Weights of a small transformer language model.
Training: a variant of Muon for these matrices, 484M tokens, 7380 steps.
MLP neurons of a small language model. Each row is named by its layer, matrix (up: input weights; down: output weights) and neuron, and shows model dimensions 229-292. Each number is 50 + 10 x the weight over its row's rms, rounded and kept within 0 to 99.
A block is one neuron, or neurons of one layer that tend to fire together. After each block is what it responds to, as a language model described it from the Wikipedia text at the highest values.

L4.up403:40 44 48 54 39 67 56 43 57 41 41 35 41 46 63 57 47 52 47 69 50 38 49 59 30 44 55 60 40 67 55 42 55 50 55 55 40 74 61 42 37 55 53 57 28 61 57 58 50 55 41 49 53 45 49 38 60 54 51 32 50 57 56 64
L4.down403:34 69 55 60 37 46 60 56 67 67 46 39 53 30 35 47 47 56 64 54 61 50 35 50 72 44 42 42 43 47 56 43 56 53 51 56 46 48 34 56 44 46 70 63 58 53 17 49 53 57 54 37 46 62 39 52 58 54 53 45 54 49 63 40
L4.up576:50 29 41 37 42 57 43 65 55 42 38 49 64 67 46 62 56 62 70 42 47 56 49 52 59 30 41 46 45 55 51 66 38 62 37 53 43 61 69 58 42 50 37 51 59 37 61 40 56 43 34 52 39 44 39 38 51 41 55 46 53 46 43 54
L4.down576:61 55 61 42 46 48 36 50 64 48 63 40 51 45 55 44 50 50 56 63 62 38 57 36 35 38 43 33 42 32 59 57 47 67 46 53 55 45 44 64 43 44 39 34 27 52 38 52 44 46 69 66 58 52 52 45 59 40 41 42 64 58 40 54
L4.up628:40 49 46 46 46 51 41 46 59 55 56 25 52 77 57 54 69 41 57 63 63 47 43 41 47 36 59 49 45 54 59 47 37 63 39 18 66 58 51 58 50 51 65 48 53 43 59 52 58 53 48 58 48 53 50 50 50 64 54 49 48 38 44 43
L4.down628:71 60 63 41 51 54 48 53 40 45 51 60 58 40 51 57 29 36 37 38 60 57 32 58 58 51 64 48 40 45 44 50 53 47 42 68 65 61 38 56 38 38 39 43 47 50 66 57 72 43 41 35 39 53 59 51 46 54 33 64 62 47 18 47
L4.up1069:56 57 31 44 36 47 57 51 52 45 45 52 54 48 47 55 36 55 47 36 71 46 44 55 44 37 53 51 49 59 53 55 61 57 38 53 63 51 65 65 58 47 43 60 65 38 64 55 69 68 39 55 50 48 49 39 47 51 47 67 48 40 42 53
L4.down1069:40 57 61 57 47 37 58 60 58 42 44 55 37 34 63 60 55 46 36 64 42 43 52 54 43 30 48 52 48 41 67 61 65 48 42 60 48 47 33 47 48 52 44 53 50 57 48 60 47 44 32 41 57 55 38 50 51 49 44 55 69 40 37 42
Responds to: Quantity determiners. Quantifier words opening a noun phrase, especially sentence-initial "Some" split as S+ome, plus most, several, many, more, various, "variety of".

L3.up1446:45 33 61 72 54 59 60 58 49 48 41 55 35 41 49 46 47 57 55 38 73 54 47 45 57 42 54 48 55 41 44 48 58 41 56 51 41 45 56 60 28 48 53 57 56 62 44 58 53 53 56 63 58 42 42 55 47 58 54 32 28 46 47 39
L3.down1446:44 53 65 42 50 35 38 64 48 42 40 29 58 47 39 42 46 50 60 35 58 50 47 65 63 47 47 49 54 51 41 37 47 36 37 54 56 43 32 61 65 42 45 57 33 49 36 60 38 51 46 39 45 57 45 44 42 63 49 38 38 51 59 40
Responds to: Parenthetical or sentence openers. The first word inside an opening parenthesis, such as (or, (and, (one, and word pieces after a split first letter at sentence start (W-hen, L-ike, A-ll).

L4.up89:52 54 45 79 39 47 41 50 65 59 50 59 41 49 46 50 51 47 27 54 30 30 37 34 52 65 55 50 46 49 51 42 53 54 53 52 40 41 50 56 49 43 56 53 47 51 50 56 51 33 48 43 46 41 46 52 66 59 50 53 44 42 51 53
L4.down89:44 48 39 39 51 61 58 40 47 49 58 62 56 50 38 54 50 33 44 49 58 69 46 59 51 39 45 47 32 48 68 55 50 54 37 49 47 63 58 54 59 52 55 57 51 45 49 34 33 60 64 56 39 56 58 51 46 44 47 51 50 66 42 51
L4.up247:30 50 60 60 50 54 47 46 40 51 38 52 50 60 50 49 48 39 33 49 31 42 56 49 36 43 57 58 54 43 58 37 46 46 53 36 36 52 55 45 64 46 41 47 37 65 49 49 46 52 46 53 73 53 50 59 33 71 66 66 68 37 38 54
L4.down247:56 44 60 50 53 43 53 47 52 51 55 48 58 30 41 51 53 54 59 46 52 56 41 55 15 45 45 38 63 44 56 48 43 38 42 46 38 60 53 34 54 54 47 60 48 43 47 30 34 53 59 40 39 39 50 68 33 41 73 54 66 49 44 57
L4.up490:56 59 42 33 60 65 67 52 61 52 34 63 39 40 55 46 37 50 64 73 61 58 55 21 31 46 41 56 56 47 55 36 47 53 46 43 48 40 49 52 39 39 57 51 40 40 71 43 39 53 33 52 64 53 73 62 48 24 39 45 69 63 48 56
L4.down490:45 41 65 56 27 37 43 42 39 63 48 72 49 57 58 38 52 41 44 44 39 38 53 60 43 53 35 58 49 46 44 51 27 58 51 37 44 49 50 46 57 60 59 37 48 45 47 45 61 53 47 61 53 53 44 58 50 59 50 45 41 39 58 48
L4.up1477:31 54 57 61 48 49 52 66 33 64 47 54 61 67 65 41 41 59 48 57 49 60 55 46 50 65 56 45 62 48 33 45 36 50 49 56 58 61 40 78 54 58 61 54 38 54 57 58 36 49 46 59 54 57 29 52 36 39 45 59 52 63 43 43
L4.down1477:69 50 45 60 63 56 49 51 53 67 46 48 42 42 61 54 36 38 45 55 66 44 41 61 54 50 49 56 57 63 62 43 61 50 59 55 51 53 50 34 47 35 56 32 36 45 50 60 46 46 44 42 48 47 55 36 47 62 48 54 50 43 63 56
Responds to: Wikipedia section-heading words. Final token of a word inside a == section heading ==, such as History, Early life, Biography/Filmography, Political career, plus weaker mid-word fragments like trans-a-ction and sec-ret.

L2.up524:52 49 42 49 60 55 59 51 46 68 42 51 46 47 59 34 60 60 60 63 63 44 43 51 50 60 37 57 25 40 47 43 45 63 56 49 65 71 32 65 43 59 57 58 47 58 46 37 69 53 49 41 41 60 38 47 59 61 75 59 38 46 50 53
L2.down524:46 56 33 46 61 57 63 54 56 77 58 37 49 50 52 44 58 42 54 49 45 56 54 59 59 44 46 43 54 49 47 52 39 43 46 49 23 41 34 58 68 58 54 39 66 45 46 49 48 57 43 40 47 56 44 62 56 48 55 43 35 48 59 50
L2.up1111:42 49 53 54 57 37 70 49 29 55 60 51 55 48 44 48 65 47 55 70 42 57 54 40 45 50 52 40 39 63 33 42 54 71 43 57 34 51 53 51 47 49 57 51 57 42 67 45 42 50 52 36 65 57 34 38 48 38 48 52 27 52 63 57
L2.down1111:50 44 37 47 52 49 46 48 49 66 67 55 41 50 40 53 59 53 41 59 47 51 73 38 45 50 27 51 50 50 56 69 60 54 37 62 53 50 48 61 50 38 52 68 42 52 53 28 38 48 42 58 36 44 37 43 51 40 47 55 34 58 51 61
L2.up1125:55 43 43 48 68 40 70 49 51 59 45 42 56 49 58 61 57 68 55 39 62 43 43 53 65 61 52 37 54 55 58 60 78 72 49 44 44 55 47 40 41 43 73 47 60 42 57 47 35 52 47 47 49 65 37 37 53 61 54 44 44 48 34 51
L2.down1125:50 62 49 41 39 39 51 43 36 46 53 53 58 58 46 45 53 53 51 43 42 32 67 59 61 48 31 66 48 53 55 59 55 54 56 65 34 41 48 27 66 40 42 61 44 57 49 45 51 44 44 34 32 44 53 37 48 61 47 52 63 44 28 48
L2.up1410:40 33 60 54 70 47 44 43 47 43 46 72 51 44 57 37 35 47 56 61 58 52 44 48 45 40 48 35 67 54 66 42 65 67 43 56 42 33 47 50 65 47 26 37 54 48 57 65 57 63 47 45 32 53 43 61 44 54 50 51 46 46 60 54
L2.down1410:44 49 66 54 51 49 28 74 44 63 35 53 45 46 68 46 58 40 52 54 53 41 51 60 41 48 51 22 56 67 56 46 55 45 54 66 52 30 66 60 58 43 45 23 67 34 63 55 64 45 59 61 49 43 38 64 47 42 48 44 45 43 58 40
Responds to: Superlatives, pronoun it, word fragments. Mainly "most" or "more" opening superlatives and comparisons (the most notable, the largest); also clause-initial "it", and word pieces like em, ag, ography.

L3.up747:56 50 64 62 49 61 46 62 31 46 56 53 47 63 46 47 63 47 69 36 48 58 59 38 43 39 50 59 54 40 34 34 42 55 45 32 37 63 33 47 52 55 48 75 46 63 63 50 59 65 39 25 49 48 49 50 54 34 57 59 63 52 45 49
L3.down747:55 59 36 50 60 38 47 43 42 43 39 39 59 49 29 40 40 57 48 56 47 71 47 52 54 52 46 58 61 58 49 29 60 36 43 46 56 72 69 46 62 64 33 39 48 41 47 39 58 53 58 36 38 53 56 70 49 53 48 37 66 52 37 41
Responds to: Early word-piece continuations. Second word piece right after a short initial fragment like v, l, R, M or J, such as v-s, v-on, Ch-ar, l-on, R-ad.

L2.up219:34 37 54 39 47 55 70 41 44 52 34 53 48 53 51 45 39 64 40 49 50 53 35 53 63 40 54 44 28 65 39 62 65 41 59 68 63 42 45 65 62 47 29 52 46 41 48 47 41 58 57 61 41 48 64 43 49 51 56 58 56 37 29 45
L2.down219:41 45 55 61 45 45 27 48 50 47 57 41 53 48 46 55 58 43 63 43 55 58 63 57 40 73 37 61 57 41 52 36 35 62 40 37 55 58 50 35 59 61 66 42 55 39 52 39 59 34 41 39 61 54 51 65 56 27 47 43 57 54 65 52
L2.up649:47 39 52 46 53 42 55 46 75 67 58 40 63 58 30 51 57 53 42 55 65 44 58 56 46 47 65 59 54 55 51 62 59 63 46 48 55 46 56 52 72 44 61 51 48 51 52 46 40 33 67 48 56 45 58 53 50 33 53 57 43 65 39 47
L2.down649:55 39 51 29 57 75 46 54 47 32 50 51 49 65 66 59 43 39 55 45 26 55 44 49 57 47 50 41 66 57 58 37 59 21 43 62 63 38 56 55 45 55 53 51 47 47 56 55 47 60 34 43 48 54 48 38 55 58 44 52 61 43 65 39
L2.up734:32 59 47 57 39 54 53 47 63 50 42 49 46 43 38 46 73 59 51 35 47 45 52 56 48 40 46 53 59 53 38 67 58 47 39 56 42 46 46 66 65 54 57 61 52 49 53 57 62 57 63 43 43 44 66 58 53 58 50 49 55 58 58 42
L2.down734:52 37 61 68 58 41 43 62 54 41 57 53 58 48 63 74 46 37 47 38 67 58 39 66 49 46 55 39 52 47 47 52 45 48 58 58 56 50 43 53 46 63 44 41 42 44 32 40 51 30 65 50 43 65 57 59 60 60 42 49 66 59 55 52
L2.up2050:50 37 33 43 63 48 64 61 68 66 64 51 37 49 43 50 65 64 39 68 65 45 40 65 70 32 64 58 44 48 43 58 52 39 62 44 63 60 38 45 65 43 50 46 68 59 56 65 24 43 51 55 62 43 55 28 48 49 48 44 43 35 44 50
L2.down2050:49 62 33 39 61 47 53 61 35 50 43 42 65 67 53 49 52 51 45 34 27 61 69 43 44 57 31 63 72 55 47 37 72 62 38 48 65 34 52 46 55 51 62 54 38 48 53 33 65 66 49 52 65 68 45 68 40 44 46 40 54 56 52 43
Responds to: Word-completing final subword. Final subword tokens that complete a multi-piece proper name or rare word, e.g. Philipp-ines, North Carol-ina, Ronald-o, Morric-one.

L3.up1194:56 68 49 31 51 41 56 52 63 54 44 30 78 63 59 44 47 45 59 64 43 37 57 33 57 42 46 66 62 50 64 61 43 50 45 50 50 48 55 44 53 47 62 55 42 59 62 31 45 53 55 58 52 51 53 54 49 53 71 28 54 38 58 47
L3.down1194:53 56 45 32 50 54 59 45 65 54 58 45 45 64 45 45 50 42 49 41 57 48 58 56 38 44 30 51 55 46 82 48 53 45 64 49 43 55 50 32 80 37 43 68 37 61 54 44 53 45 62 52 49 66 45 40 48 65 77 50 36 43 38 51
Responds to: Country and nationality names. Final pieces of country, nationality, language and place names completing a split word, e.g. Belg-ium, Fin-land, Pol-ish, New York, U.S.

L4.up421:62 48 28 43 65 51 48 53 49 55 39 59 37 37 42 33 57 40 36 44 53 69 50 59 59 53 61 47 56 57 49 63 54 53 44 44 40 52 54 46 36 46 34 41 48 42 54 42 44 58 50 71 56 45 47 49 59 32 50 44 57 55 65 65
L4.down421:40 63 53 60 49 52 42 58 27 46 52 48 23 53 43 41 53 52 48 40 39 49 53 63 60 51 56 54 56 25 57 44 60 42 54 53 49 48 42 48 53 47 49 53 49 51 57 57 52 43 61 49 55 41 38 58 61 56 49 63 71 46 36 46
L4.up1336:43 37 49 43 65 65 46 51 41 58 37 53 57 49 46 41 55 53 52 53 64 44 46 55 57 49 55 48 64 57 58 47 61 48 52 47 28 39 52 43 25 60 41 47 53 54 38 63 49 27 64 59 67 68 52 50 47 64 66 55 46 44 34 46
L4.down1336:42 55 42 43 46 56 54 45 65 44 64 45 63 56 46 60 54 51 48 58 46 32 71 49 40 44 42 46 37 53 67 59 62 72 32 56 56 48 59 59 54 36 49 43 59 38 54 39 67 60 33 50 55 51 43 51 46 45 38 36 57 60 54 53
L4.up1821:63 46 35 46 70 66 35 39 46 69 61 66 49 47 35 45 49 45 61 55 51 51 65 67 46 68 64 48 54 41 48 52 42 45 49 46 45 48 53 57 48 52 54 61 61 26 47 35 40 40 56 62 52 56 68 58 48 44 49 49 41 52 49 64
L4.down1821:35 52 73 62 42 34 71 43 41 45 54 38 39 53 48 49 58 44 26 51 45 47 63 55 60 50 36 57 58 53 47 43 46 41 42 44 38 43 50 50 39 35 49 48 36 57 49 76 60 40 48 56 46 38 51 58 53 54 49 49 38 45 49 48
L4.up1835:54 42 63 45 48 38 37 54 58 41 49 65 62 44 48 62 33 40 46 48 50 57 43 40 58 50 55 47 40 54 67 50 58 49 42 43 59 41 38 34 62 57 64 44 47 38 38 59 46 53 69 56 44 40 50 35 26 50 57 45 34 69 46 60
L4.down1835:39 51 53 55 59 59 59 46 43 73 39 32 36 52 50 51 54 50 48 55 49 43 51 52 32 47 52 52 50 45 34 59 65 66 55 53 33 50 43 55 39 49 36 43 69 40 68 55 66 44 54 53 50 47 52 51 60 46 31 52 69 37 58 51
Responds to: First-name endings; "such". Fires on final subword pieces that complete a person's first name (Geor-ges, Pier-re, Wal-ter, G-ary), and on "such" in "such as" or "as such".

L2.up26:40 46 45 48 52 72 62 24 58 41 45 51 49 51 41 45 56 54 68 44 54 44 40 41 53 22 42 61 72 57 39 46 58 78 42 42 30 56 50 54 43 52 59 65 50 64 61 59 54 34 44 43 36 63 56 57 45 41 66 53 40 45 43 59
L2.down26:49 42 32 50 42 43 44 46 49 42 49 16 41 45 50 41 53 35 64 40 62 44 59 61 67 51 41 52 44 49 62 40 72 55 47 55 43 59 73 41 55 47 55 54 32 67 68 65 47 55 39 47 36 57 55 50 70 58 75 40 40 45 40 53
L2.up66:46 54 31 41 66 54 42 32 43 51 60 46 63 58 50 71 44 51 60 38 42 37 52 49 52 41 56 69 48 61 52 68 47 45 68 54 56 35 48 54 58 66 63 49 28 41 34 55 52 47 56 37 64 62 51 60 55 49 47 41 60 48 46 49
L2.down66:45 37 57 32 60 58 55 26 39 25 54 60 50 59 45 49 54 42 56 62 64 55 48 64 47 49 52 57 52 59 42 67 52 44 27 47 37 66 49 42 33 52 49 78 45 38 56 54 50 55 43 44 47 42 53 62 50 57 43 51 33 58 59 65
L2.up1974:43 58 65 39 38 56 46 49 46 56 42 45 44 60 57 67 50 56 53 51 33 45 46 48 50 54 57 56 53 72 49 51 54 45 53 39 65 45 49 42 59 54 57 40 58 36 59 41 38 51 50 51 50 36 38 51 56 56 34 53 72 41 59 49
L2.down1974:41 51 59 46 44 45 50 54 54 35 50 72 57 56 50 54 48 44 46 50 53 47 62 75 53 49 57 49 62 60 57 44 37 50 60 37 50 52 42 37 45 66 56 57 47 45 48 53 57 54 40 53 47 45 53 38 39 59 42 64 34 48 57 54
L2.up2218:33 49 58 43 34 40 48 48 45 59 58 59 52 56 44 67 60 33 55 46 51 50 54 49 61 38 51 46 68 53 48 60 56 49 49 43 53 47 60 69 58 75 36 75 32 46 60 53 44 55 55 36 53 56 49 53 45 53 42 47 63 50 46 44
L2.down2218:54 52 41 47 52 48 53 46 60 40 40 43 57 43 38 47 39 68 46 51 54 41 58 25 45 46 67 37 43 34 52 38 41 36 60 58 61 52 64 59 47 52 43 55 56 48 32 63 46 58 51 44 48 44 41 41 47 56 49 39 70 65 54 41
Responds to: Word pieces after split initials. Second word piece of a common word broken after its first letter or two, strongest for ia in via, also ov in November, orth in worth, qu in squash.

L4.up1368:41 61 53 49 50 75 52 54 46 47 53 42 68 62 54 41 59 65 49 46 41 51 49 43 50 46 44 63 54 54 55 46 48 56 61 60 48 62 48 52 33 60 51 47 72 23 41 55 68 59 59 45 39 52 51 42 34 52 59 41 35 54 46 52
L4.down1368:56 49 58 54 62 54 48 51 40 66 45 55 51 41 48 59 58 52 47 52 58 61 47 31 45 51 70 62 52 48 51 46 54 46 44 51 51 53 31 39 47 55 52 44 40 55 62 54 48 65 42 64 44 51 44 52 37 51 61 57 55 60 49 47
L4.up1398:48 49 51 63 61 60 57 34 54 58 46 50 35 42 56 56 53 55 41 45 56 47 37 62 52 72 52 60 37 52 44 46 55 49 47 43 50 62 32 35 44 48 68 58 32 46 41 50 45 45 67 35 59 44 39 48 52 31 60 26 39 55 42 38
L4.down1398:43 51 67 54 49 52 43 54 51 48 51 42 47 56 37 36 37 50 47 42 37 49 48 49 65 58 66 55 60 56 58 54 58 34 60 37 52 48 54 50 32 32 39 56 42 56 67 57 63 37 55 53 45 47 41 55 40 51 41 46 49 56 44 58
L4.up2049:31 37 62 52 56 35 48 51 67 45 62 42 59 46 41 53 40 41 60 49 47 44 53 35 51 51 25 67 41 47 49 41 52 57 64 60 64 69 48 59 36 59 60 52 45 43 43 46 50 50 48 53 59 47 56 45 48 51 58 54 56 54 48 52
L4.down2049:38 52 42 48 49 64 62 62 53 51 67 52 48 53 64 56 50 49 55 49 45 43 51 39 57 45 73 44 49 51 36 63 58 37 61 55 48 39 42 52 42 55 60 27 55 49 60 44 42 68 61 62 68 38 65 61 44 39 31 49 41 44 64 54
L4.up2074:48 47 43 44 46 63 49 52 42 39 39 61 49 35 58 41 53 30 65 50 33 49 50 46 30 65 35 49 62 63 46 64 50 68 70 46 34 54 41 48 42 67 54 59 46 29 59 52 54 40 38 55 49 36 34 48 44 60 66 61 56 55 55 42
L4.down2074:48 40 41 56 45 55 33 54 46 43 51 40 52 30 48 49 26 47 40 65 57 46 47 40 56 62 39 64 77 57 28 39 74 56 47 35 52 43 46 53 46 43 33 42 53 51 43 45 40 54 50 46 58 53 41 50 51 51 72 52 46 58 33 61
Responds to: Mid-word continuation pieces. Second word piece right after a one- or two-letter opening fragment, often t, T, n or N, as in t+orpedo, T+okyo, n+et.

L3.up1299:49 67 53 59 61 56 48 61 47 55 61 54 57 61 50 70 59 59 52 56 33 42 44 37 47 42 67 71 45 34 58 59 64 57 50 48 53 56 49 33 58 54 54 59 55 47 46 29 59 52 56 44 38 51 37 28 33 43 49 53 51 60 63 41
L3.down1299:57 67 74 48 35 63 39 67 63 62 56 42 34 43 45 43 50 69 49 45 48 43 37 66 44 54 48 62 52 53 59 54 25 57 65 41 43 43 69 46 59 53 51 37 42 58 51 46 67 63 32 52 43 50 60 57 38 57 49 52 42 45 43 43
Responds to: Quantifier determiners. Quantifiers and determiners opening a noun phrase, mostly all, plus of in "one of", most, both, other, different, various, many.

L4.up660:45 52 48 40 52 40 39 51 46 47 51 39 62 62 60 39 71 49 43 32 58 59 58 45 48 39 47 54 49 44 67 34 44 55 40 54 47 42 56 43 70 49 54 73 27 56 49 38 52 49 38 38 28 56 56 40 37 49 62 45 38 49 41 67
L4.down660:41 55 62 44 41 64 50 62 54 37 58 43 49 53 36 57 58 43 47 26 70 50 58 39 46 58 51 41 67 42 60 41 70 60 47 44 43 53 34 31 74 51 33 54 37 51 49 65 44 55 53 62 52 52 47 50 55 49 67 61 35 48 65 57
L4.up1100:34 65 50 57 35 47 47 44 65 34 52 48 72 23 73 47 44 56 48 47 48 35 64 41 40 38 46 71 36 42 47 62 49 58 57 52 50 53 51 45 30 56 60 63 52 55 45 29 46 54 69 62 64 60 64 41 47 48 32 44 67 56 33 46
L4.down1100:73 67 44 47 48 60 62 57 53 63 49 41 43 66 57 69 28 49 38 63 49 37 26 45 34 48 46 30 52 39 69 35 46 36 61 46 54 41 21 32 52 49 43 49 43 47 45 61 65 31 41 43 66 52 61 66 39 63 78 65 41 44 50 40
L4.up1621:49 55 70 35 55 48 43 52 73 46 66 34 66 59 57 49 44 42 49 48 59 28 61 38 39 38 48 42 41 55 60 60 40 57 52 56 56 44 52 42 56 41 51 56 45 47 60 51 65 52 30 60 65 69 59 55 55 63 60 49 43 44 39 51
L4.down1621:44 53 63 40 41 65 53 48 84 45 51 41 71 67 50 60 38 52 30 39 63 45 52 52 39 64 41 58 60 52 73 41 54 66 67 61 38 52 53 45 63 52 51 72 42 57 58 48 58 49 46 61 52 60 58 51 56 70 65 57 37 54 41 44
L4.up1982:56 57 53 42 63 58 51 63 60 52 55 42 67 58 41 48 54 56 54 53 45 27 57 59 38 45 41 48 39 37 67 58 42 46 51 45 43 37 67 50 57 31 35 58 37 61 49 47 59 49 42 57 35 68 48 62 46 52 71 49 47 42 68 80
L4.down1982:52 53 53 39 37 59 49 49 51 45 49 50 50 57 62 50 44 32 34 47 63 60 56 50 51 63 26 62 56 57 50 53 61 54 44 56 55 34 48 54 55 52 55 64 36 59 53 45 50 58 49 47 68 41 46 57 45 65 71 49 38 54 40 23
Responds to: Place name endings. Final word pieces that complete country, state or region names, in running text and sports tables, such as Costa R-ica, Alger-ia, Scot-land.

L2.up362:50 44 66 35 30 40 59 55 42 26 44 49 27 62 54 44 47 57 48 55 52 45 47 49 51 38 45 42 55 35 35 58 38 54 56 45 53 63 65 56 52 50 34 38 51 59 45 43 60 62 51 46 29 46 34 63 41 32 49 45 63 55 52 62
L2.down362:49 52 68 42 38 45 37 54 45 35 42 56 26 54 51 45 52 47 51 47 63 60 38 52 49 38 53 53 42 35 58 41 44 53 62 45 54 48 68 53 43 62 42 29 51 53 58 50 60 52 50 52 41 53 43 57 46 35 45 50 48 50 47 69
L2.up486:52 37 44 58 57 31 59 61 38 58 41 54 41 44 49 51 30 53 53 60 43 59 46 43 35 59 55 56 58 46 51 47 58 65 62 42 55 44 51 53 38 51 50 45 37 31 33 61 53 72 68 58 42 71 54 44 36 47 63 51 42 55 50 46
L2.down486:66 55 67 52 72 49 54 61 53 53 54 62 20 55 42 55 44 41 49 48 44 43 57 29 45 51 41 47 74 43 73 68 52 57 64 51 59 57 73 44 71 61 50 26 38 48 40 61 44 58 43 50 45 36 50 66 46 53 47 50 45 50 42 51
L2.up703:42 66 57 46 62 46 48 81 48 53 52 42 45 38 39 57 51 41 38 58 58 63 43 48 33 51 45 58 62 49 49 40 45 52 44 53 38 54 63 53 65 42 62 41 46 55 42 49 31 56 48 47 54 65 66 43 40 36 61 45 46 48 47 36
L2.down703:67 62 56 45 66 42 52 69 44 51 50 44 44 41 39 50 39 46 41 54 56 56 55 47 45 55 42 57 56 59 47 35 48 53 51 46 40 56 69 42 63 39 64 59 51 53 42 55 43 61 52 55 51 59 65 37 29 49 61 58 48 40 37 42
L2.up2154:36 41 54 55 43 50 48 64 34 43 53 50 54 51 53 52 50 49 46 54 39 47 45 56 34 53 75 57 52 60 35 59 40 44 65 50 53 54 47 38 49 35 38 41 63 49 59 39 40 63 48 47 52 49 64 60 43 47 67 51 56 42 49 44
L2.down2154:39 48 60 47 50 44 55 69 58 36 40 47 46 48 46 33 42 61 59 49 53 41 57 53 36 55 58 73 44 64 49 29 36 51 61 51 52 45 42 38 54 45 25 41 47 55 54 43 48 51 46 37 63 35 59 63 38 55 71 62 51 35 45 39
Responds to: Referring determiners, "such as". Fires on words that point to examples or earlier referents, strongest on "such" before "as", also this, these, both, same, known.